From a checkpoint of a small transformer trained on Wikipedia.
Size: 16 layers, width 256, vocabulary 8192, 19.4M parameters.
Architecture: RMSNorm before each block, rotary positions, no biases in attention or MLP, untied embeddings.
Training: a variant of Adam for these matrices, 5568 steps.
MLP neurons of a small language model. Each row is named by its layer, matrix (gate and up: input weights; down: output weights) and neuron, and shows model dimensions 0-255. Each number is 128 + 24 x the weight over its row's rms, rounded and kept within 0 to 255. Numbers have three digits each. A neuron's up and down rows have the sign that makes its largest values positive.
After each neuron's rows, "fires before" lists the tokens most often just after its 100 highest values on Wikipedia text that the model never trained on; "fires in" lists the words (lower case) most often at its 100 highest values on Wikipedia text that the model never trained on.

L2.gate629:133107124136132104117152117154085147113139134122108134154160088108125143120190091135135155155111138123155123109091159136138126112130160123138150143139093114119102149130094131146155150108141130159139114145153106163109135129148145149127120182132139108084106088135065164155114131127111114178114176150072145094146108139119152080138141128110093096153116121088085162147096113141159116102094134078097143096142124123112122141138156092118156167137096129092127131118113151134124118121145126103108179133096117135107082163135143146138133119158111103167127126170128083166146177159094132155085112134128098138101119187138089120144093111138124183114111150126147128157136103129157119121133107130110080118127124129094109135155116157147077130105135120152110123118130087136141080162144117
L2.up629:140070131113156131145149081137129135112099111137130133107144140149113153141144144125094152103082123151169114154124156138139127165164133115106086131147112134135135090123089144117129132149147138155109148170116086141140096157166175133110163128123144108122111156129105141162095090086138130194130147119180152151110153089158128114174139150126130132103109120171161149151127086144153169127122116134130137122133145119114148109081154107128147162114106123133115136147127117136115135120135118112146119106164136097094118108070147160159108157155143127141108086118118078118139124145120103176156119156120136146088127146124157150122122148119130125112092138116117135138077160114154107129149164124124095195141127162180113088162145172152146176080164121116102114130133138121150104153120181
L2.down629:117123137089109109138125152121107080174057147065124130128139111099105131126120093152104126176108082123135168125099121134163148161110131168105165123127160121117094114114101100128193109075128144162148113129152179117151168134150126103148139172117174114140135123113133125140164140144100165128141121141082082133085136115089120115139123131124103116106120135157110102153146144067134115111091154171149123137126126058148141138143147112151153138117130149141132139132124173089106093093094162110131117115108140091162135155114121118112196110138127129139128119157140126106155094119120156116151092107114121135137138105097170134111086126142097098116137119128112156116125107127085101137098138139143121150142096164132109114134112093120118114087134099116129146106113147119139086135142106
fires before: " the", " his", " these"
fires in: "of"

L2.gate543:111072138100124147141174082131127130148169094149131182119147087115148114135066165132141105143148173117128107118120171120095156106138182141131108102144133117118160121134104118093125131134131104118090150133142146140133106096109112138127149154122114100131112161124122155101116135163113122141136097135127115116103100150093104116134139073100166152133132160110155144105122136096128120093091189128114165132111143105123117132118171122136147132174122114125132152140184148164124185111067125130104103130150114099098125148142135092105135093154130112078172089120131132133115176147135138107151114142139102174114148137120126121119087117133145116147112131128183166111136109111132178155110149162121135123164113089139125154123133134146109149065124069111114125175141131118138133125123093
L2.up543:128126155086134140140107119137126101112112142105147140122104116096114129078176150082110137130212114159137149092198086166076138102118120155096132175115133113101101141125125134150119132083126130128141133136134134151118102124115107120109113115116085148098174095122154126120119117140115128156102155100104142145151180115166144163128180161151131111167154115135110145116129145150167137164124091126147112148140094151123145121105120114164144121082108140111091129083095092156145075140154137114134147104119122120113165102135101120104095127091141143150099186148137087097119125122080148176151121128139141114150104148135119139113137144167116119126137157128111117139116117107106114137124149134151143108139120131161143143147142104101094099166091139108126121121141109162112153102077183
L2.down543:118154158128136154130110159142117189138100101132105144081064076133156143083112109076107182147125174113097150084141114131133121104074140132111169080136140136136140121107114156112136157140140127163103159135155109161089138113097100131138131160162096097104131108145178136115102156112092115150129137167134105152144152175091117119116136116110122141150121107147112136107153156118120148144164163153145134089185128115117160168115154106106142133136173096117134129138135111131159125181126146105112094137132101146103116113166127069110107133129123116108141109129147114123120147148179153114168135125120153142144134144118108140142147175142126126115132138123191125092178097115114121103158137145133162143123160115120141104099109137132112139135154098145120091131157091121105151136144101
fires before: ",", ".", "ce", "r"
fires in: "2021", "2017", "2018", "2020", "2019"

L7.gate453:115166062115103109131098115094119112110202145132103164129105108122129137119141130165115114124069145108140120161130127110145123158098141146124115126096134156126108120069119079169137122140156119100120104122095091136155120162175129108141162102140124123125139161126122155131143192122106087150150128156097122115112142111134138094098077166133130122149130139113118122147092156122117105110100150137133165160121115138094128134114172111121142135142151125123150089113127157145147121131130070119134128132133161094109112124180147159127125186167111124104137127126107101139060108133101132160129137129103147139103071145119096143162165113135120118103128150137124145078130093120098151115119110109101122114140092135119096142118112128104158137119116099119079139170111179095168131118120176
L7.up453:099134140098131159104103090099188101159191124116117087125132105146137129105115103144089141091172124137119145105086112173148159105112117137114109142144101114116108127135119130174088116149110127097129122148113111143130086132117145109129173137132126124149088125122135114116114131132178165098126134080117143115150170178107127142119147139120143155141141139173114131114132108111140129120121120137139099121100146089145076108123117106085135151122115131148112129121092153122143135112127128135103112136167132110073096101097155135122127109113145140127113148100113153147076159095145122157105076133087135141164111125159161124158169122171086147144108181084149129120146159132106103124105139142144104169105141142156146158109113088142147070114159102047138147138161141106149139135125107
L7.down453:124139115147103088131154101120143127112115140144070092148148105116110161142148116090161117100117116110158122150102136111153125154146174121078132109121082128098135112116147081098144149121150151149136129126140100119117138128130164116143125131145115155134112139163165157146122153118102117161143108117152137102158111100125165103113126127114111123143111095123107111102102143126124098080113095167080172180161132148131167193101139140124144111140063103157140130144158126086145151160125113081126119132149121102139154127151117131137137146131122173114118138134148138093102125163148106134093198153142125111092150126098105132134130142084126122138109162160146097125160143149116138089101140127121112115156156075182154111152109113147134124093173140184141127093154083117139107099157148
fires before: " |", "."
fires in: "2", "3", "4", "9", "16"

L2.gate471:153104078118117122134125132125109110099148121083144124126103122140150141109152150146085136148112083123107116176153099180130128099166146149125111140116094164166167174119094098137173128098120099146095158133124108167114165160147190121145115161114112083103093145121080102142180143101135067127183134100135126089137120129158120114157163153127128166141121151139103135144102083154156123140131100087097119119099122094118164117132145126154127156132173160098110119130103125136124091155132133132079185092090117128117075109116127118125130141148127123125161106167123146139156124137111126111119150090108111081100143173131147111133114103142090124126116115126082132154138158133114118145132116151129102127133129140156084135108122141120094153120090155143131131149128110103137099152111120
L2.up471:131145122102152119138114142097146108122140142093119111120120110123097135121116106113118198149109148130149130116117163166146131106151115121113156082129107135103130142161116125137157110120129176144148111165143137147179127178122148052141133121074168148103098145110147087108145127132145076154161124126104129127118079130128079132141188159154091126155152136115127140118087126151147138137120116141145156105089121133121146122122118145129110163125131085095114126133136145154096121137119114132102176135148125175093101173139166109115126113139094106118162121177151130134147154121086119107128116116138089124107127201137122157122129105137131094139120122128100133148098100092121109130138125089122121079111137169124132147127099182139116129151149158156091106087135134131139141206159148
L2.down471:133102137153148125108120165110129108130091110151138152100124125107120110118111150124112086116116123190135112176148156118117076107120107181110136123107095121142130122135140135139134109127158110195108096091117057127104151106146128158121093141156062116085102121128170111136146079133112121127158125141127107118072171112131112137142096183126112120145108104145120140101197122119151138124171120139105131129092148144158069170117179109173125105130128136163132108150086098118137119103143162121119103135122146114163119105153119098144124103069153131147120077145147111167145131142111155114130146108132109147161149089139147100103141105143139134114127166154119140107134114140132101089119131154158148138128136126099107112150143136108158146085113099113111150158127117132108096115128099
fires before: " |", "%", " (", " the"
fires in: "of", "3", "4", "2", "8"

L3.gate351:155157134170124133131111142167101173116102111112161133081145131104117110138112084107140138117164098104121104100109151124123126132109129133156113105108101142093115074141131077110136150090119077073117155140144151123135106118134160118147127111135105156084130138126134144142121143130118091102093115140150135110107108118149167110129125139146169148108115121164134086115136150138149117118164129170119164103105133108094143119145176154089123151177129120076117120108144152113171179141096165163085162113161141168160132127116132116138118139138114117111100131178110122107122135098180118163122181114131146104115087145132128135104152133067173123099139160140126108177172118086150119150142161156149132119101125094167133160116110119128122114113159151149102115128174094125129144129139132
L3.up351:120102085124121136098149112092124088153129117128168155159157075114123132138159140126143127181134136081130161123121082097106160089125113131116120161118123117157151169125141174137133156172107110136148153102090124135060169139109125153149156161132127135113072112152127159139132131076130123142151115145114110160149155127089148105123113101161133100092103117109115143114143094137168123132146168141081117112153086128130095178100106121134158080107123149133165167154128095127138105152156155110148081147133128148140126148140094107111185109128106149146108157157153099143139127121132116107096153154102152153133115132157128115134127130123074106092124121103150138106107125153122117101111119130160149138138128129125181091146124100197140136128109113150140136139113140158081112142118150
L3.down351:124148153143144098087096109129142089131124138131111112106100127147113106130116153070135103120130143138159151127171159161102155115134129135128146138135082118190110167123074129124110088132075111106171139164127161124086115167146094105122126102133112104122169147164101118183090125128120104123135132147143126155139098112130112126141135191162112114089139159110134095117133115091142134137111132131075125121100089150141086123140122143118134122149129132113150153137131113135093150130139140086116127127148120173177113127144133122117133120139155120124120125103140162077160122130102174120115093134098102108098123143118184126077089145097171113184149092129083133175079126153141094132115135125139131155095125106108138156094132098159155120132105113136132100117144098160159108153103116
fires before: " as", " for", " in", " was"
fires in: "such", "known", "it"

L12.gate248:134106111111092126143135156148138157140116145156148167166121124110083111133131129079146122147088144091147112148141086148129117130097140167180127117118109159137106157088086132124125129132092147154123155073132098146156147098116134130108138165151114157068097158106089161111130136131111095099129083122136137084105106103116155100136097124112104151154161117132139105135128092107116121117098088107105131103162089185130164106128170107110106088125138109117122140123167134121137157106124039111093126148122159114109088116153123098089143157166126131116141112144095111134128165115118130127114144144114143114102101136131137115128098125117133131131129109159122135133153070138132102108157114121153149167084112134140091154166132118122124152107110132132099137151103127205103144114101110
L12.up248:107112104130161135167138144105117062139112132133116161099144114167148121187139137158127148140157135096144134168132139082116122092112110112106151151107133148142164092127121115117082100125133174123108113132105140155193115138065141137144134104130083099129158155109125120119160138165156101104170108120130132131124162097126148086123153092134158141156139099110164153107126111141122123112100143109146136104117125156124125120158124134134168149132141125139123154124123158139139136115113123157132085101122153115164138118134161139146085148196142107162121114124105154126146110182108164109142105152107103189117109131175130139134127081100157153124146159108137094088165128156106129136127126147144106072106117161154146085140136093124155185156157128105116143106123128147128107157113089
L12.down248:113133147114161130103070153113106161144108150137164150105107137129110129115171105151186165153129137078135133140107120143125111091120124147105115123124071089135137121115064122155109133126116115117174104097131090163123143152118170081131139140120152131125150157125097150163134114140124144145127127083127101150114160131127166086149100118115145112142094108157155084114134146092069131121125096156143114155151140144089073093176147125120119140126117151102138140108124099134107128156147109114120145145140138113115130117143097099118128139145122122165103132145137137137131109133156119119150139155115115115112095156124095175147114119103135150119095191089129131171129072115113095119173116076112126132111150146116121181132131155153091079123175131137134173143097119136117110136074105
fires before: " in", " by", " on"
fires in: "found", "made", "written", "built", "released", "based"

L10.gate434:113148153130160124153135111172142164126171091139118126155144137122156146126125144130110076118132118105079099144124105118166146094144102106119088145095115163115141151118171155132138104139130085156124146142150139134117128165116146139153142121161115139107135156206121147080140148117142137137143136159151118098129164098137156146126087165142168127173130137154076131181106105131101094146141093155151108136148098120107155128147183163112162131117162125158128135153140140096161146132128107108103128193091104127177092146135140086115135158145106112121093165106119113119125148150130100152134126113107149170093095141143145107144104086062148108140137116113128142149113100107108117133109180120156111107134133120143143132098083127140112161116144107183137149134133131154134105132117152
L10.up434:139115131162155110110116146129175143137135098140108140159110106095173111123104121077125168130153144121066122114121105173168175111144106142134098103152099157111145142124131128104089056151143145156144094142098107155108091186105109089141151114183130128112134158145137134104125133144109132138131115125124064160168089088145165141167114119141120123113105137140149143161121126108108112127135110134108102160097102099132149093109120122136135125111135093168096097156129152091153160110121137101132119156099095114125116143109163131129083167171126136117157110130092142149141107159129112160118130173133143143142146111126148151161129099071178146136153135105141115163123100073148133144149158098174142154129134118153135149118126118140121150111155129129131089135145151108084142121117133
L10.down434:127090111133115102140123171113139113113143085111108158166107073137100070155079127104142153148129140087119131138083137149132099132105136127095139130135141161133140147144158147158158089140137160159111142110123171124128152158177131115164136092140148140152135105129122108148097118134122139151135092144146114075135123143146150127111143130117120132104090165077085118107123168126165101189165147076154140091137134108102107151129093155124148112154125129070109172134162139134148142130123076122123149155098104110101107137109107148086126140092104163088178163097133107158138128134109143146159128141145089151144109096143122134156153103103133117101118125079119136141113107093105107161099136123117108155126120148134156128126141087134152131140143156158115130132140093112066147102122131
fires before: " the", ":"
fires in: "of", "by", "at"

L2.gate613:096126145099097108112133105124147160125151151092125180144123117152126161109126119140131130175092132136152137158146132160166092164110113125121154103151107129096110138126061129164146152126148133084121148171130140146170085157108116086116145156151132154112087106151119098115124127178145068121135135135151135113135129146139109059189131114121155122125092082111140154103118094115145107121121172111153131117133112113089125142120117045090133193105147132085185094117146127110117128128098120136103124114136132120112120143169150151159110131152110148160133142140104130121114140129132133186118118117082120119124113144140119151127134130119124104104160153115109116087153111178123123102115148141153115156149101104131100153114159141147118081114125119113114134132149150103119077121163132
L2.up613:137151096136154119182149174124128109134108136136131120140090147112120172152134153131115147091148129140098101075120169136159134113117131099153158172132121113144123143121132119089148084112129141153139106088139127143109115101114077106131113104130109118128145159098169156160147133132104142153149097139104128113109095091145091170146152136093119065163158128095145133140142182133106135104120098125134120187100143158110136080110146151128142092126128112134095118166076164152125141143057131113130123160127155119164158117114148146124134150147122160107130109106149113141135123114129105105156106112148143111108110119102114128159152133121141136177124113143131102156144095083171149169098153123150124107111090081165166153114145112072116111143119151129164098138128157136144143170140101
L2.down613:116118150084145099128153066143112152090155132113131180146122141126164122136124160092095116155147144104107126163094137129120119128138110145156150157097134146121118117105125092103126115142101101112134148133121121114115196093156175149088099143137143119154137111150155125100115120113072090147125183110149112165131174147078141134123124152116134122084129115150093138181136110162119118133153131132114148131098116093145158139116160111123188128121110110098125142146160124143130130136117165117097152117175130112109160112129123090146136108143142143099103143141135130125123148123114118074164145147118142136145092091131105115146150130128164143160125115123147107093152148161121094137109079108124146117201163141120085160126116120111163060119152111088114128153100180136145127149144128
fires before: "=", " =", " and"
fires in: "history", "life", "career", "bibliography", "demographics", "of"

L7.gate368:136143094172128125155158145143122120130121135119133161158128090109157161113121137097145103148100152119125155128162151124092174061156144164112086132133101170081140104120142141108128083126138142081150106124144123122137124187101103106152155160128070124109130095147134152144177123165120097135138132153157108131147129130094117116122121127133162168115139116120163092090144102141103151117127137112095148075157133091104131115119154109114149138205132130118138155137149103157121152126106114182132121110160142143174125148098139185105130114169120128106164126137135121136132167131131102135107153135139135135124145094117099133106133167155140096166103136177107109122150112127122096091111163167121145129102117130142128140156134106133106149135104126165110131200121110173130091136115130
L7.up368:042127110116152161175116152136147128146128102108151105092124148141112089114133110131165132171129128119103119117126106192116142109120114179130171123117101138098156107140100142132061094149140141113149121140125130129118134147125135066128125071158151138143145140100132106120102115108105133111137144140140160123129108132137112120117103124115136141096161148136127085090102148104142108128103202124115112154133116094111092128099099137122083128167195124117116115151107179117125136108114111156125099097184167156162156115149150114144139166134155133131154132142138144148124129116086149166128156110094114151161129089152162116080141124120129117124093116141142131123186093123145099113139152117136082141150134150149136145121123088108133094122153097152128146167121100161114113115128124
L7.down368:104110115121141112146135094125130127097097136099179174137132081083160136093144152093147079153129119101167158134126131134153183094167127128129073148106130144132080113084134133182162119151139122126155112091144076111119139102129141106124114136127099098144171099137133135137153118105132125122097104111119120123076136146123164140150125147149088152104098097152139109167116109137109144127135138159140096130134138141155136094143144121133119132120132148153154121199144138130134176134125111115129164122138139173140128093100139132144155130143138139101116159158130164133145146126080101102101172162135156114141107109123113133122154153168166095117145128118086143135112150099102115158117141130145179167090140111146109136193107121149127102168082170137124112172148111120126121098131102
fires before: " as"
fires in: "such", "well", "hot"

L2.gate410:156125107090141154142128136117129077109126120142123098123100025118135170135149165124133124143153153085144118136139135152130168091125132106186185147151102094120111126146158094134157130155146119106135158110119161130097147130123184116191180129145159129059106118198133119168132145104112108152120128138150139146117137086133167115152108130111162126134113117103099137113137142123102122096109161171160136137151141115135093146112146138093111161179124112123151102149138146120151134155102109142099131109107105128090134136158124080166134091134117117136120135131159138159157160123135119126146125127143144151130126128127107119170119135180118113135099159141159145098165108110152123112142137156145126104142115137098118181130124115135134117120124103163080127115122108133158116111117082
L2.up410:140103173082116111174131102113135117089178112155114139114131101107130154142128106089101126154137176151137121143120161117116122148123123147151121109139148139171134131115167157164185171141132141100176127119135140116124146145128130172125127085147088116107149153144117130131137105147109155203139127121138140124125130106146086183146115119112155157151132098141127130130183162117144157143125111135168136110117161105116133114117157141177144104130158100152163174130141142073100163118130135143132144133122146088135141085154134148131069113156139101061139132153127162170152137113125150158145116140140094153116147117106111127092114087138142106111125151119154122087085129141117112114129104106162148149128085137123113122128130140090107146152166144130125132095109151067157137109108080
L2.down410:117126111135166152160129143090123110146122120150140125109145152130122136112124151154142076117113114131140158127141133144133115137144124160135187127132120077129142118133122132147152129087155082158115153130111142101127038135149096120144119097126189109135098115107170082150170104112187104110153154100116116113111174131152150124087151088114116145097147125112179176146131113130159126175083112099095136135126143142141108160135125171111105131097143136108141127118109091132125122138136118154130135122139079120085144171146107113145110150141138163108126097131140143103177134111141178082116145121134141144150159135124114147138118119124095124111138125120107139127144135083143127111053099168129155081159097173102097148114177103144121135109122088117128142146143126118151140159122105
fires before: ")", ".", ",", "-", " |"
fires in: "2021", "2022", "2020", "2018", "2023"

L10.gate450:123136120103088127114139157130103100144129124130126152121087118174199159114117106141116141148119168142119125110097153143112144142136163102171139105135142154115133132142096120088141098125171126188137124103184138177126102145127134110130103130148151094149096111113147147150148086147124131188159164132138109120155138134104160096170160127126110154166122104124092132169117132098126099121096175119107117124121104155149129142116113096144129164164136128157107090120083160123120138129106133157132138110126154111127151146160128134175127118208099155095115171134127129153144125120141173119056121118094153124090153145135127111143087130119087120119142181107078134125159091139116155143122124119143137148111110086153115145147126156155103135109093112123094132141123155104157132142125105
L10.up450:154164134094157145145151130142177153129124121124146139125129123133138129135167067173137152141095078153130152097059117101121100084078086120093138129136131127122137097141105159105129116154153128103150114127156153157164087101104139080170146104148105156131129142093117104096166125140113115127157131131119139123154133116168133128121100164153140101134127150186138116138117091126126112137119117058120130157125155093104111089098125125100149136103110151096108127132105169146130108138158112109161130129154116117089105123128118164070149108117148144143090092114116100129143157148172112089124080126106128158090101138171162124131134143121108140076137120121134117108140129153184112103153142152111105133148102090120102143101118124132135143152150119142189133114114158100139134150132132
L10.down450:121123087137133111104088127067109092139092100092102117116128091112136110101108117109075142170110097153136125101144102141140131126117139147131151131136109124151077140138116149135156114161107166147142143111154141104069150128159137130135105110094107145116128093169163139136103137134111141158113159088108092149118116123124123183082137134090108150115156117107113144124131102144121143115153113127090157135132112166125156121139129133172143160149176126128170167126158146135107107128127099097114171140127113112152144151133113068126124099104136122177128172135120127075116122103111155149099096077115134102117083082146122167179108148139137133073103170124118093137133119112119129087100113113158100133111142144118128103136102126102148080110077124112120135091133142109121092104113136
fires before: " the", " these", " his"
fires in: "of", "in", "at", "throughout"